Weights of a small transformer language model.
Size: 26 layers, MLP 960 SwiGLU, vocabulary 512, 17.1M parameters.
Architecture: biases on query, key and value, normalized queries and keys.
Training: a variant of Adam for these matrices, 307M tokens.
MLP neurons of a small language model. Each row is named by its layer, matrix (gate and up: input weights) and neuron, and shows model dimensions 48-175. Each number is 128 + 32 x the weight over its row's rms, rounded and kept within 0 to 255. A neuron's up and down rows have the sign that makes its largest values positive.
After each neuron's rows, "fires in" lists the words (lower case) most often at its 100 highest values on Wikipedia text that the model never trained on; "fires on" lists the tokens most often at its 100 highest values on Wikipedia text that the model never trained on.

L9.gate419 [154 118 193 113 115 189 172 146 106 124 150 138 142 174  85 113 166  85 114 129 109 142 115 120 109 102 103 108  67 158 126  85 116 113 142  55 166 140 173 133  52 126 124 154 144 112 120  95 124 140 104 180 212 119  97 182 135 119 158  96 106 125 141  89 156 153 169 187 228 136 134  99 131 113 208  80 138 129 136 153 153 137 144 104 120 134 138  99 191  99 163 155 122  91  98 146 138 169 176 145  99  79 138 108  99 144 147 198  81 136 160  93 141 117 138 136  96  99 117 182 115 159 116 135 113 149 156 108]
L9.up419 [100  69 167  93 149  93 122 161 130 159  86 150 201 128  95 129 147 102 109 184 179 123 138 120 106 128  99 137 108 133  96 120 149 178 163  45 130 116 138 151 141 116 144 148 142 163 146 164 117 144 146 130 172  90 132  61 149 157 132  88 117 168 146  68  81 159 117 138 111  70  95 132  99 126 146 108 182 112  94 132 150 139 160 107 192  86 114  70 132 105 102 132 118  89 130 189 172  84 155 126  88  55 132  83 129 150 175  96  85 111 116 158 158 156 140  87 142 157  86 132 140 168 118 203 176 174 104 124]
fires in: "school", "body", "bank", "moore", "schools"
fires on: "ol", "am", "y", "k", "ore", "il"

L14.gate324 [130 174 113 114 136 166 119 146 136 138 114 153 130 167 115 133 169 181 182 146 165 128 154  96  57 128 108 117 126 101  87 125 139 102  99 105 139 120 116 132 196 100 152  92 191 180 153 139 126  73 139 144 121  87 154 139 135 129 129 113  56  84 110  81  56  79 168 130 158 105 126 204 131 172 182  63 121 107 101 128 127  91 127 153 111 134 136 177  95 170 116 154 136 123 115 180 115 114 116  93 146  64 143 143 165 133 171 198 113 149  70 142 178  61 116 102  91  80 100 167  92 122 125 106 161  86 162 103]
L14.up324 [100  84 156 120 142 124 108 109 143 179 139 146 121 135 126 137  94 192 171 156 100 109 158 125 128 189 110 147 126 157 125 134 160  51  71  97  84 126  92 149 161 116 135 119 162 146 153 119 152 130 102 103  90  74 111 146 200 133 139 176 106 104  91 114 128  77 122  98 112 175 109 151 108 148 149 137  48 102 138 111 152 151 137  99  81  98 123 152  60 115  93 167 148 130  83 122 129  81 174 119 118 114 157 135  69 122 132 150 105 142  63 138 126  76 164 194 112  88 147 163 227  91 111  94  73 141 132 108]
fires in: "as", "august", "assistant", "aggies", "asian", "association"
fires on: " as", "s", "g", "es", "is"

L9.gate881 [ 96 115 209 101 114 158 127  96  84  94 106  97  93 102 128 147 146 112 169 101 150 139 118 156  90 156 141 187 146 122  99 117 187 126  82 109  78 145 122 135  96 128  54 112 143 143 158 150  80 117 154 128 144 150 205 145 150 174 116 100 121 106 157  79 134  58  93 112 116 125 129  95 119 118 130  95 141 104 153 124 159 111 122 158 167 125 155  91 104 187 152  60 140 177 117  85 105  96  77 133  60 124 125 100  88 153 160 122 176 123 129 125 127  93 147 120 138 155 156 156 112 135 136  82 152 145 178 157]
L9.up881 [101 161 197  75 131  94 120  81 154 130 126  41 146 109 112 110 123 118 138 133  91 160 168 166  96  92 140 180 104  92 131  54 139 137 155 100  99  73 137 101 117  73  73  85 130 148 135 134 112 137 145  66 131 113 205 173 133 136 122 165 135  72 167 106 120 140 140 146  96 150 146 146 139 148 155 144 140 145 150 141 133  85 108 106 196 101 144 107 107 144 134 161 154 152 121 108 113 109 130 143  30 142 171 127 125 147 120 130 142 155 111 145 118 107 134 144 140 162 134 166 103 139 127 139 144 154 180 139]
fires in: "two", "all", "its", "allow"
fires on: "w", "l", "s"

L3.gate573 [148 149 172 102 143 155 176  86 116 127 138 134 135 107 103 154 133 123  86 101 105  71 116 147 124 104 133 110  99  79 110  50  55 123 164 161 135 132 156 142  81  50 169 139 115 146 161 100 165  78 118 115 126 104 161 149 149 152 177  77 151 103  60  99 157 122 119 230 121 161 165 131 126 157 135 138 145 109 107 122 129 172 135  95  92  69  94 136 105 174  99  88 130 124  87 135 163 134 151  68 196 128 124 122 102 133 125 103  99 175  95 115 129 145 123 202 122 190  54 135 143 121 150 157 114 128  80 131]
L3.up573 [ 71 103 129 144 194 185  58 117 108  75 182 203 112  72 139 160 189 135 117 112 108 121 163  84 119 116 158 135 100 112 114 160 147 135 140  85 102  93  97 132 105 158 162 179  76  83 121 166 178 175  94 105 137 144 121 115 201 181 173 118 146 120  92  76  54 105 161 166 101 116  60 125 109  99 131  95 155 125 158 142  98 154 105 144 137 125 168 109 135 103 179 121  97 125 109  86  84 107  99 138 141 171 129  63 132 150  99 108 145 148 153 168 100 101 170 169 135 142 110  88  74 141 117 136 154 178  62 182]
fires in: "which", "who", "while", "what"
fires on: " wh"

L13.gate489 [103 106 153 144 127 135 142 138 139 154 117 215  96 131 112  97 165 111 113 160 165 162 129 143 102 135 147 133  75 141  93 112 141 174 167 172  76 175  61 134 147 152 148 133 100 138 112 115 121  85 143 129 120 113 151 129 126 117  94 121 137  81 104 146 141 119 127 149 118 110  12  86 160  97  99 112 145 183 125 180 185 170 145 165  92 132 167 163 180 168 175 114 126 111 116 132  55 113  83 141 119 126 170 135 134 127 143 103 136 111 139 160 129 152 131 114  97  85 202 173 176  90 115 174  89 146 194 174]
L13.up489 [134 137  79 158 137 142 142 118  97 165  95 129 172 133  72  77 117  84  94 135  90 108 202 126  90  83  87 157 107  92  90 184 127 120  60 189 124 140 106 103 199  86 131 113 160 123 140 135 109  55 127  87 145 153 180  91 189 164 145  97 161 140 142  86 155 102 104 110  60 113 101 127 138 141 119  97 123 107 100  98 123  75 137  57 113 132 166 138 139 102 159  64 125 142 174 107 124 149 135 170  86 171  93 144 129 139 157 136 133 144 156 142 162  91 107 123  86 150  91 153  75 147 121  95 106 165  89 125]
fires in: "and", "these", "of", "early", "following", "below"
fires on: " and", "se", " of", "ly", "ing", "ow"

L9.gate369 [119 164 142 135 120 147  85 158  84 117 166  99 117 142 152 122 152 148 138 105 135 138 154 168  73 135 135 143 107 128  96 101 135 146  69  97  98 104 109 150 112  96  79  62 154  89 156  90  88 181 135 150 165 140  99 175 142 122 159 101 173  92 143 128 121  84 145 117 144 178  87 104 120  77 138  97 108 125 131 139 156 156 147 132 179 143 178 143 150 163 155 169 118 151 148 118 144  93 115 100  91  86 133 171 154 105 159 116 118 135  93 100 169 131 102 113 103 160 134 157 121 122 100 110 156 169 157 171]
L9.up369 [127 127 105 132 131 117 115 131 122 100 117  78  75  91 158 131 188 125 152 114 126 144 166 197 131  95 138 128 150 146 158 180 173 162 129 169 108 163 125 107 124 104 104 138 137 131  66 173 134 125 112 134 104  66 110 169 128 154 105 154 141 110 233 114 151 136 122 109 134 160 164 156 109 141 108 119  72 147 146 118 163 132 126 144 175 109  84  72  81  76 124 163 125 117 139 164 151 148 144  82  38 107 135 147 181 174 140 150  65 102  80 136 113  99 149 121 142 110  70 113 155 119 121  89  83 120 162  97]
fires in: "two", "parliament", "all", "allmusic"
fires on: "w", "l"

L9.gate506 [132 136 133  75  78 117 127  89  70 147 142  71  94 148  92 140 145 133 111 144 116 113 167 122 114 162 107 102 131 159  35 126 139 121 103 136 188 149  79 132 150 242 144 108 134 109  80 114 106  64 139 196 181 137 130 164 131  85 142 125 165 124 108 140 150 146 139 158  99 157 120 108 150 119 152  96 165  72 163 122 160 174 172 147 182 163 138 153 102 123 157 126 112 231 103 193  70 151 119 130 142 141 153 160 175 181 131 123 147 116 125 103 211  80 157  90 118 159 153 149  79 151 151  91 146 119 110 120]
L9.up506 [167 110 118 172 181  99 129 113 162 155  98 111 138  61 126 160 118  94 193 151  49 137 138 147 166 118 161  89  86 104 105  66  68 111 119 146 128 209 119  67  99 112 169 147 133 181 121 112 148 105 144  67 155 115  88  83 142 143 155 157 138 101 136  97 193  84 142  81  77 132 101 103 120 136 102 166 129 114 143 155 116 120  90 180 143 122 200 129 103  98 161 122 151 115 200 169 156 123  94 152 165 176  80 101 162 140 128 171  93 112 117  95  96 134 132 119 138 181  78 115 132 182 107 135 114  81 177 162]
fires in: "first", "marriage", "married", "six"
fires on: "ri", "ir", "x"

L3.gate213 [143  85  97 150 135 126 103 122  82 148 140 145 116 119  82 172 124 165 125 123 158 137 109 139 113  79 165 133  93 119 149 124 122 128 127 172 129 110 173  86  58 213 111  90 143 126 105  79 104 118 138 133 131 110 131 172 144 185 169 123  89 144 157 127 108 133  90 193 114 112 111 129 141 125 115 128 126  70 141  81 159 167 132 128 179  85 143 148 118 147 134 105 164 199 132  97 187 152 126  95 169  76  75 148 109 187 135 137  72 218 180 110 151 146 143 144 110 152  82 158 119  72  89  94 115 172 111 154]
L3.up213 [190 164  52 116  90 110 120 104 113 175 179  68  88 159 107 118 174 124 162  98 154 151 108 150 150 119 148 102 103 133 113 129 164 162 132 129 150 147 159 130 198 100  90 110 138  84  95 110 141 136 191 185 110 156 128  33 142 113 120 138 152  81 143 104 131 140 111 136  53 137  86 132 102 136 149 131 121 112  78 142 120 169 168 173 161 129 108  79  71  73 139 190  80 179 152 172 124 109 125 111 133 130 103 103 119 145 106 123 145 130 111 149 136 179 116 171 139  94 162 123 149 175 129  77  60  98 114 171]
fires in: "new", "first", "non", "news", "none"
fires on: "ir", "ew", "on", "en", "an"

L3.gate841 [163 115 131 133 133 106  99 134 165 133 151 108  63 109 113 125 135 111 139 139 127 158 106 115 118 112  98 171  95 155  96 112  84 119  99  57 165 174  75 135 153 151 101  84 148 124 107  54 117 120 133  73 143 206 121 196 113 184  74 151  88 162 146  98  74 128 154 128  98 178 133 178 143 142 154 102 204 108 152  96 150 116 145  82 117 142  96 105  86 132 146 158 142 171 115 164 124 155 106 149 105 205 188 154 154 129 171 134  69 165 201 163 189 176 172 114 138 105 115 148 150 117 120  76 121  74 158 110]
L3.up841 [160  78 100 138 196 104 132 151 103 180 161 147  45  86 112 151  93  97 121 133 148 151 132  24 144  98 123 193 134 185 113  99 107 138 134 172 151 135 140 117 164  98 132 105 147 135 130 121 147 106 127  95 145 157 111 142  96 162  86 172  91 142 116 183  82  88 157 123  81 136 129 169 118 130  92 143 179 108 179 116  88 105 144 105 150 120  88  72 101 105 137  93 140 200  85 135 121 169  53 100 172 149 176 143 111 140  90 104 155 141 187 133 117 116 108  99 128  83 151 120 149 141 160 133 124 116 127  58]
fires in: "his"
fires on: " his"

L5.gate271 [165 116 173 131 154  68 130  92 108 167 132 131  80 118 131 159 194 118 112  92 148 152 138  89 147 106 154 164 105 125 131 127 179 166 149 121 141 138  92  97 108 118 137 103 110 150 165 116 159 117 159 147  97 210 142 116 147 126 120 126 162 166 132  91 136 156 172 137  99 218 137 164 153 102 136 109 150  80 164  73 135 192 127  89 163  69  94 162  91 104 212 148 117 157 139 130  83 107 106 127  98 177 143  85 195 149 129 141  61 140 180 125 149  89 104 169 117 126 135 151 168 162 145 115 140 111 108 162]
L5.up271 [161 107 112 175 173 141  90 175 108 130  94  68  81 136 128 135 131 104 163 145  81 131 162  80 137  96  67 174 151 164  94 180  66 152 149  40 116 164 149 198 135  73  95 144 161 108  65 124 140 130 131 101 174  93 152 119 118 174  89 113 135  69 123 107 132  74 144 103 111 118 127 152 167 130 133 147 151 112 143 125 155 149 179  82 147 174 106 104 153 147 122 104 215 163 170 164 155 193 145 161 118 189  88 163 128 131 123 134 107 117 150 144  69 163  94  99  89 137  90 134 102  43  94 129 145 175 133 110]
fires in: "his"
fires on: " his"

L14.gate802 [126 179 162 150 173 144 133 103  94 134 113 188 139  89 140 141 109  87 113 149 156 117  93 108 106 141 182 224 100 102 131  53 156 158 127  65 137 104 117 162  85 178 149 101 153 190 103 114 149 155 129  99 118 156 152 119  69  89 103 108 123 115 123 128  89 160 143 106 131 150 189 155 105 136 120  89 172 102 123 164  49 136 129  88 103 138 113  87 167 106  88  68 111 145  93  88 110 139 128 136 152  83  70 110 106 141 113 138 100 144 192 129 162 174 200 182 136 151 158  93 122 201 135 130 127 109 171 165]
L14.up802 [ 55 131 165 142  93 151 102 162  68 161 168 146  83 125 105 201 147 107 115 138  64 179 106 134 108 113 159 132 125  94 146 120 129 165 140 106 115 141 148 101  93 147 147 154 119 136 149  93 132 106 107 120 106 149 174  82  77 161 100 126 141  91 138 140  93 125 159 118  64 136  88  84 165 128 158 112  97 101 145 143  55 141 120 148 141  92 166 195 155 147 121  79  73 153 139 140  78 113 124 144  86 192 161 112  81 162 158  91  86 148 167 172 141 171 165 132 171 134 119 113 146 116 130  73 147  96  90 188]
fires in: "which", "who", "western", "2022", "while", "2023"
fires on: " wh", "20", "n"

L3.gate421 [195 157 166 118 131 146 101 160 205 129 152 100 131  99  72 137 149 136 201 168  94 121 152 180 118 124 145 142 146 148 128 165  64 115 140  86 127 149 157 183  67 133 102 163 165 149 100  73 116 131 152 131 141 114  97 159 125 230 155  94 112 117 103  87  99 103 148 113 141 145 137 133 130 156 137  99  95 145  94 115 138 222 145 141 149 106 115 184 169 156 134 164 133 139 136 130 135 142 183 155  82 162 153 144 149 147 185 106  52 104 134 143 195 162 166 157 146 150 104 130 106 141 133 138 167 118 111 103]
L3.up421 [126 174 178 108 157 146 171 151 149 115 180 132 109 131 102 183 104 151  91 109 110 148 165 121 142 108 128  97 133 134 134 144 101 107 139  59 149 144 112 162 119 151 132 131 107 123 139  97 141 149 104 156  73 160 142 105 154 107  82 202  99 116 137  85 120 121 159  95 138 117  85  73 102 181 133 108 152 102  81 155 150 138 130  47  37 110 101 136 101  84 174  93 157 230  83  95 185  68 152 123  91 127 141 138  96 182 150 123 159  96 148 169 183 145  44 150 144 105 131 138 148 164 125 156 142  77 116  47]
fires in: "from", "division", "games", "civic", "civil"
fires on: "iv", "am", "rom", " from"

L11.gate23 [148 102  85 142  72 104 169 146 124 143 188 124  96 101 181 153 133 169 140 132 145 119  95 177 151 107 146 128 123 106  58 130 132  82 101 144  92  84 135 113 172 192 153  78  77 129 167 136  98  98 107 165 139 121 136 137 120 155 138  89  83 131 185 125  83 118 148 154 120 126 148 150 134 159 100  86 157  59 107 134 179 191 125 114 135 163 133 133 127 133 144 230 133 168 164 103 153 116 160  79 116 131 153 151  95 172 159 128 156 144 149 150 162 147 158 121  78 137 102 179 107 161 166  83  85 181 156 173]
L11.up23 [135 111 121 141 144 172  93 134 111 125 167 104 217 120 112 126 156 108 154  79  61 200 106  90  63 117 157 146 121 122 103 135 145 124  86 197 121 102 137 123  82 151 104 148  90 105 107 154 196 149 103 225 116 166 125 120 171 121 141 138 126 150 175 145 187 109 155  96  54 102  95  99 115 137 104 142 153 124 154 162  61  85 142 139 143 160  48 158  82  64 131 133 154 149 135 129 148 120  99 151 174 102 125 112 150 156 108 167 118 157 140 132 120 138 127 135 101  82 133 119 133  97  69  63 103 128 113 126]
fires in: "new", "news", "old"
fires on: "ew", "ld"

L20.gate474 [152  60 116  98 157 129 174 129 130 107 141 153 121 119 115 113  88  81 100 156 135 233 173 158 118 147 114  78 111 143 165 136 184 121 107  90 143 114 112 120 127 151 146 129 118 118 137 107  80 112 143 112 152 143 130  91 147 132 116 147 154 167 103 155 135 133  65 137 150 122 109  71 153 151 128 119  89 140 142 165 126 183  54 119  78  97  85 143  81 156 150 140 132 197 110  51 112 114 122 112 165 157 156 155  79 166 200 127 193  84 152 161 123 139  78 147 134 102 124 149 195 131  78 104  59  87 121 128]
L20.up474 [ 62 124 124 118  97 140  82 214 123 131 123 103 144  88 171 118 171  96 112 107 104 155 219 138 101 118 116 123 126  88 135 140 105 136  56 155 114 133  74 164 120 124  80 176 139 136 145 153  96 126 131 150 103 108 105  93  79 102 104 137 162 156 147 133 161 131  61 107  81 102  88 105 141  79 138 127  95 173  82 127 158 152 142 139 181 134 165 190  99  85 106  87 152 106  82 121 100 113  98 144 194 161  85 161 107 129 127 153  95 165 131 151 110 117 135 114 211  93 154 154 123 147 113 149  80 162 167 119]
fires in: "of", "and", "from", "in", "led"
fires on: " of", " and", " from", " in", "ed"

L3.gate703 [143 121 194 165 127 119 124 142 155 110 156 137 119 110 114 131 138  93 120  81 130 161 160 115  70 117 125 133  92 143 129 127 104 143 131 122  69 155  44 169 132 130 120 100 110 117 131 134 107 151  76 155  85 174 152 126 167 156 120 106 143 154 147 143  86 120 157 138 128 112 144 151 126 205 168 153  97  63  80 121  97 201 153 122 171 148  68 181 157  32 180 144 130 128  72 159 105 105 174  76 142 161 130 123 121 113 203 135 107 113 111 137 189 149 127 141 151 103 118 176  51 124 142 140 107 125 116 146]
L3.up703 [136 178 131 197 131 139 109 152  96 118 159 116  82 149 120  85 144 142  94 158 153  78 128  81 116 112  70  94 132  95 196 141 141 150 144 100 154 131  88 117  99 147 158  97 146  78 154 113 129 106 121 108 153 142 121  79 126  87 220 117  79 125 101  76 129  65 188 207 192 142 128 120 108 189 139 131 138  88 146 155 112 110  76 123 147 130 136 171 202  83 167 114 159 138 143  97 165 151  81  67 147 157 159 163 103 126 151 153 133 167 128 143 180 126  98  71 148 140  96 155 122 104 182 130 171 143 104 105]
fires in: "division", "river", "individual", "given", "civil", "civic"
fires on: "iv"

L11.gate435 [115 112 123  81 163 195 123 138 116 154 119 132  80 103 106 153 114 101 170 174 127 163 169 176 149 140 140 115 119 123 113  96 163 182  99 135 146 132  67 110 116 148  85 105 145 121 167  78 112  93 130  83 125  95 132 157 128 121 172 118 128 132 115 112 195 145  94 172 141 108 187 151 217  80 103 116 155 132 148  63 152 131 116 187 156 143 115 124 137  98 151 130 138 110 129 141 172 121  95  93 129 154 121 178 182 132 130 197 181 140 154 118 166 117 136 167 148 145 154 214  98 103 113 163 118 182 101 138]
L11.up435 [149 106 130 132 131 179 168  84 105 120 145 138  88  81 141 165 111 117 134 130 120 124 149 165  92 114 154 112 137 123 103 120 139 116 115 112 115 142 125 171 131  90 121 204 123 104 186 120  87  43 132 126 163 102 118  73 144 116 156 147 135 141 132  66 162 101 109 104 108 113 117 144 116 158  86 115  76 129 174 154  77 157  66 122 129 139 153  78  92 106 135 126 145 126 130 108 173 138 168 109  72 161 122 127 186 176 101 119  91 134 170 187 148 145 109  74 110 170 147 173  84  32  91 108 109 136 154 117]
fires in: "their", "marriage"
fires on: "ir", "ic", "ri"

L5.gate475 [130 142 218 168 145 141 104 177 134 164 121 151 149 104 124 167  79 122 138 140 110 131 126 144 163 158 117  84 182 165  58 127 189  94 110 119 131 105 125 131  24 147 106 109 100  75 132  95  77 122  36  98  80 151 109 171 136 102  17  77 153 166 128 113 102 123 124 130  98  83  82 130 121 133  79 113 142 103 131  81 120 189 121 132 139  87 121 101  68 125 125 143 178 180 138  75 132 141 144 118 153  78  98 134 119 148 164 122  96 158  76 125 128 108  97 103 140 118 101 135 169  92  90 148 134 177 111 122]
L5.up475 [ 70 148 159 116 142 150 182 102  89 141 121  90 108 187 133 195 110 180 109  98 117  95 139 139 161 174 135 110 209 155 130 114 135 114 111 121 107 100 151 119 167  59 138 134 133  30 151 175  88 137 128 130 107 139 138  85 145 151 118 206 107 179  76 134 130 215 115 119 122 162 106 109 122 134 177 149 137 156 130 144 116 156 102 100  96 144  86 160 123  75 153 181 126  87 110 143 111 129  97  88 121 112 126  93  89 133  84 132 175 121  97 150  97 149  88  78 114 109 147 161 122 110 133 117 101 123 153 141]
fires in: "also", "command"
fires on: "s", "and"

L5.gate444 [142 130 160 155 158 167  82 153 157 112 135 161 119 148 165 174 139 150  98 119 127 119 132 100 141  92 151 161 113 145 101 122 151 105 113 161  59 109 174 148 137 150 169 129 123 160  77 158 139 115 106  73 188 152 141  86 114 167 133 130 163 168 119  84 150  88 148 136 216 141 132 105 131 168 155 114 180 120 146 205  79 126 140  56  91 107 119 159 109 130 192 145 126 134 116 130  93 120 136 139 119  96 174 148 161 109 134 125 151 132 162 153 150 138 188 126 151 174 110 112 166 115 184 146 119 165 160 134]
L5.up444 [162  77 194 181 110 123  82 138 141 210  87 124 159 142 130 128 138 135 126 100 197 155  88 126 127 122 147 167 138 180 101  61 130 154 143 131  65 115 156 132 106 209 170 134 131 143 139 126 160 124 154 118 146 129 148  99 151 149 142 130  98 160 169  94 152 141 163 139 131  83 106  97 132 114 198 139 173 122 142 146 135 134 153 116 141 124  64 120 177  85 170 149  59  84 153 131 126 118 180 168 120  90 161 101 141  95 184  90 148 180 107 113 161 167 101  87 172 136  74 154 185 145 140  99 151 102 126 135]
fires in: "school", "such", "schools", "merchant"
fires on: "ch"

L3.gate848 [143 134 160 107 122  90 134  89 142 124 118 103  96 134  87 171 129 139 136 155 155 151 115 109 105 139 124 133 124 154  83  91 106 125 112 161 113 169 136 132 103 126 109 125 155 183 139 125 118 149 107  88 119 132 123 133 141 147 107 134  95 145  83  75 100  99 219  84 108 127  75 103 128 104 131  87 164 114 111  99  74 177 138 114 164 144  73 146  78 107 136 131 115 106  97 119 128 151  98 127  83 157 135  97 190 165  83  82 115 177 187 229 216  79 143 115 112 149 133 137 128 106 130 162 102 118  88  93]
L3.up848 [190  80 137 171 144 136 144 177 139 125 140 129 113 100 149 144 147 113 130 135 167 147 182 143 113  72  74 109 126 142 120 194 100 125 141  95 198 110 166  86  78 166  92 105 161 150 183 147 184 141  64 155 181 155  89 114 122 126 146 156  92 103 166  59 102  92 149 167 104 148 148 176  91 139 123 116 128 143 126  85 101 129 203 121  64 109 130 124  94 198 162 101 150 142 131 124 163 154 117 112  98 139 165 131 160  97 120  74 127  76 144 120 113 119 156 145 173 110 155 125 111 144  78 121 172 148 154 124]
fires in: "his"
fires on: " his"

L11.gate140 [144 123 124 147 119 140 140 165 139 145 136 171  85 181 105 124 122 151  94 178 128 135 115  97 159 162 113 158 100 186  91 170 136 147  84 195 139 116 145 194 110 141 122 105 102 120  62 108 160 136 101 129 121 124 153 215 105 131 214 112  79 136 109  61 115 134 135  97 160 108 159 109 121  84 186 151 138  64 121 142 129 140 146  89 110 127 163  96 136 127 189 164 150 162  57 110 142  98 134 109 142 131 186 117 170 168 138  95 136 107 217 132 141 101 119 119 109 100 103 175  69 142 154 134 146 161 126 106]
L11.up140 [152 141 135 122  98  91 110  84 166 118 161 145 119  95  93 100 121 209 162 137 158 121 148  71 137  85 159 126 102 167 120 124 124 123  74  98 166 143  99 134 179 135  66 105 140 152 192 124 102  64 128  95  91 118 124 113 133 135 143 127 126 121  77 105 141 112  87 161 141 160  84 130 138 144  87 100 107 100 126 133 115 146 103  97 133 198  89 122  83  32 157 145 136 162  77 143 193 104 112 128  86 143 109 127 121 158 158 165  80 235  44  91 108 106 151 127 100 116 156  91 156 134 103 117 103 142 160 100]
fires in: "as", "members", "leadership", "leaders", "association"
fires on: "ers", "s", " as"

L3.gate267 [152 136 144  69 138 127 123 110 166  98 138 150 156 136  99 110 146 132 124 113 129 159 132 129 100 123 114 160 137 121 151 139  96  85 150 130 116 153  83 181  67 218 100 179 127 159 113 123 184 143  58  84  98  92 128 129 188 136 170 124  85 128 119 119 162 113 159 136 152 130 105 110 153 152 163  86 109  91  51  94 107 197 154 127 198 108 109 187 169  51 115 112 128 132  63 125 132 151 136 115 132 151 127 154 134 103 156 144  80 172 163 117 151 115 143 129 163 123 113 121  44 108 116 126  98 165  72 107]
L3.up267 [142 101 174 138  99 178 124  90 194  88 155 140 148  99 109 135 171  79 154 146 116  98 138 100 110 205 140 104 175 161 198 167 118 116 117 109 161 102 107  92  88 116 105 109  92 151 159 119 125 115 132  97  78  98 175 120  92 128 158  90 125 118 201 137 118 145 117 118 115 114 180  98 136 127 102 110 130 139 135 102 158  49 163 103 201 153 152  83 148 127 133  83 120  82 118  25 134 139 176 111 132 126 107 151 121  79 213 175 107 121 139 141 129 117  96 128 110 131 147  77 135 189 167 140 103 164 145 159]
fires in: "division", "river", "individual", "given", "giving"
fires on: "iv", "el"

L14.gate480 [157 132 168  76  70 109  54 134 110 125 144 125  36  94 114 178 140 133 131  72 142 162 148 141 128 103 182 178 114  72 134  92 152 200 102 123 152 154 150 142  86 108 143 105 131 153 100 104 106 110 193  35  88 104 137 158 162 173 160 112 108  81 147 144  88 131 130  95 114 227 126 121 134 122 116 113 123 103 182 101 161 137  76 138 122  92 176 110 115 123 134 116 134 137  80  93  97 127 128 130 144 110  75 147 116 121 173 122 181 171 123 149 179 173  98 106 142  88 117  94 186 148 109  91 142 136 120 149]
L14.up480 [ 77 120 177 158 101 160 129 167 141 114 174 117 120 117 125 191 203  86 142 137 137 130  81 187 149 116 116 168 154  85 135 156 155 132  80 101  95  64 135 158 122  57 141 107 122 127 125 111 104 113 174 137 151 131 161 193 162 130 116 136 156 120 171 141  93  50 110  91 220 131 111 117  74 200 156 127  55 112 130 116 114 129  80 142 132 116 144  94 137 131 126 166 121 170 118 168  99 131 158 126  64 128 151 160 163 110 137 178  73 140 100 141 150 103 153 132 160 101 124 147 111  77 114 139 116 157 168 126]
fires in: "also", "from", "across", "thus", "all"
fires on: "s", " from", "l", "us"

L3.gate885 [147 144 143 122 199 135 111 116 102 174 148 117 110 137 137  97  96 115  75 157  95 117 110 206 104 121 147 122  99 113 145 115 102 142 125  70 166 132  97 195  74 183 118 139 129  91 149 145 214 103 137  91  92 164 116 142 106 135  78  71 164 104  96  93 132 149  83 170  96 145 161 119 110 198 159 124 132 139 125 156  61 118 107 154 181 135 117  96 158 152 166 112 144 165  67 140 123 119 139 110 152 188 111 146 154 124 123 149 128 149  86 146 170 129 117 179 181 129 146 136  99  98  72 152 125 135 125 144]
L3.up885 [116 156  94  97 130 134 126 133  88  82  88 159 142 103 100 109 135 132 119 151 101 116 119 104 161 145 144  96 141 115  90 228 183  91 172  94 147 135 168 148 126  65  95 133 153 143 113 114 158 106 193 137 156  56 196 107 126  88  90 104 137 109  73 202 112  75 129 183 151 125  80 139 127 105 144 136  55 146 106 119  80 188 150 156 101 177 107  45 207  80  92 116 106  70 126 101  99 112  75 151 135  92 125  98 140 128 157  88  93 111 154 104 166 115 115  69 116 117 118 103  86 119 100 157 102 186 127  91]
fires in: "which", "who", "while", "what", "white"
fires on: " wh"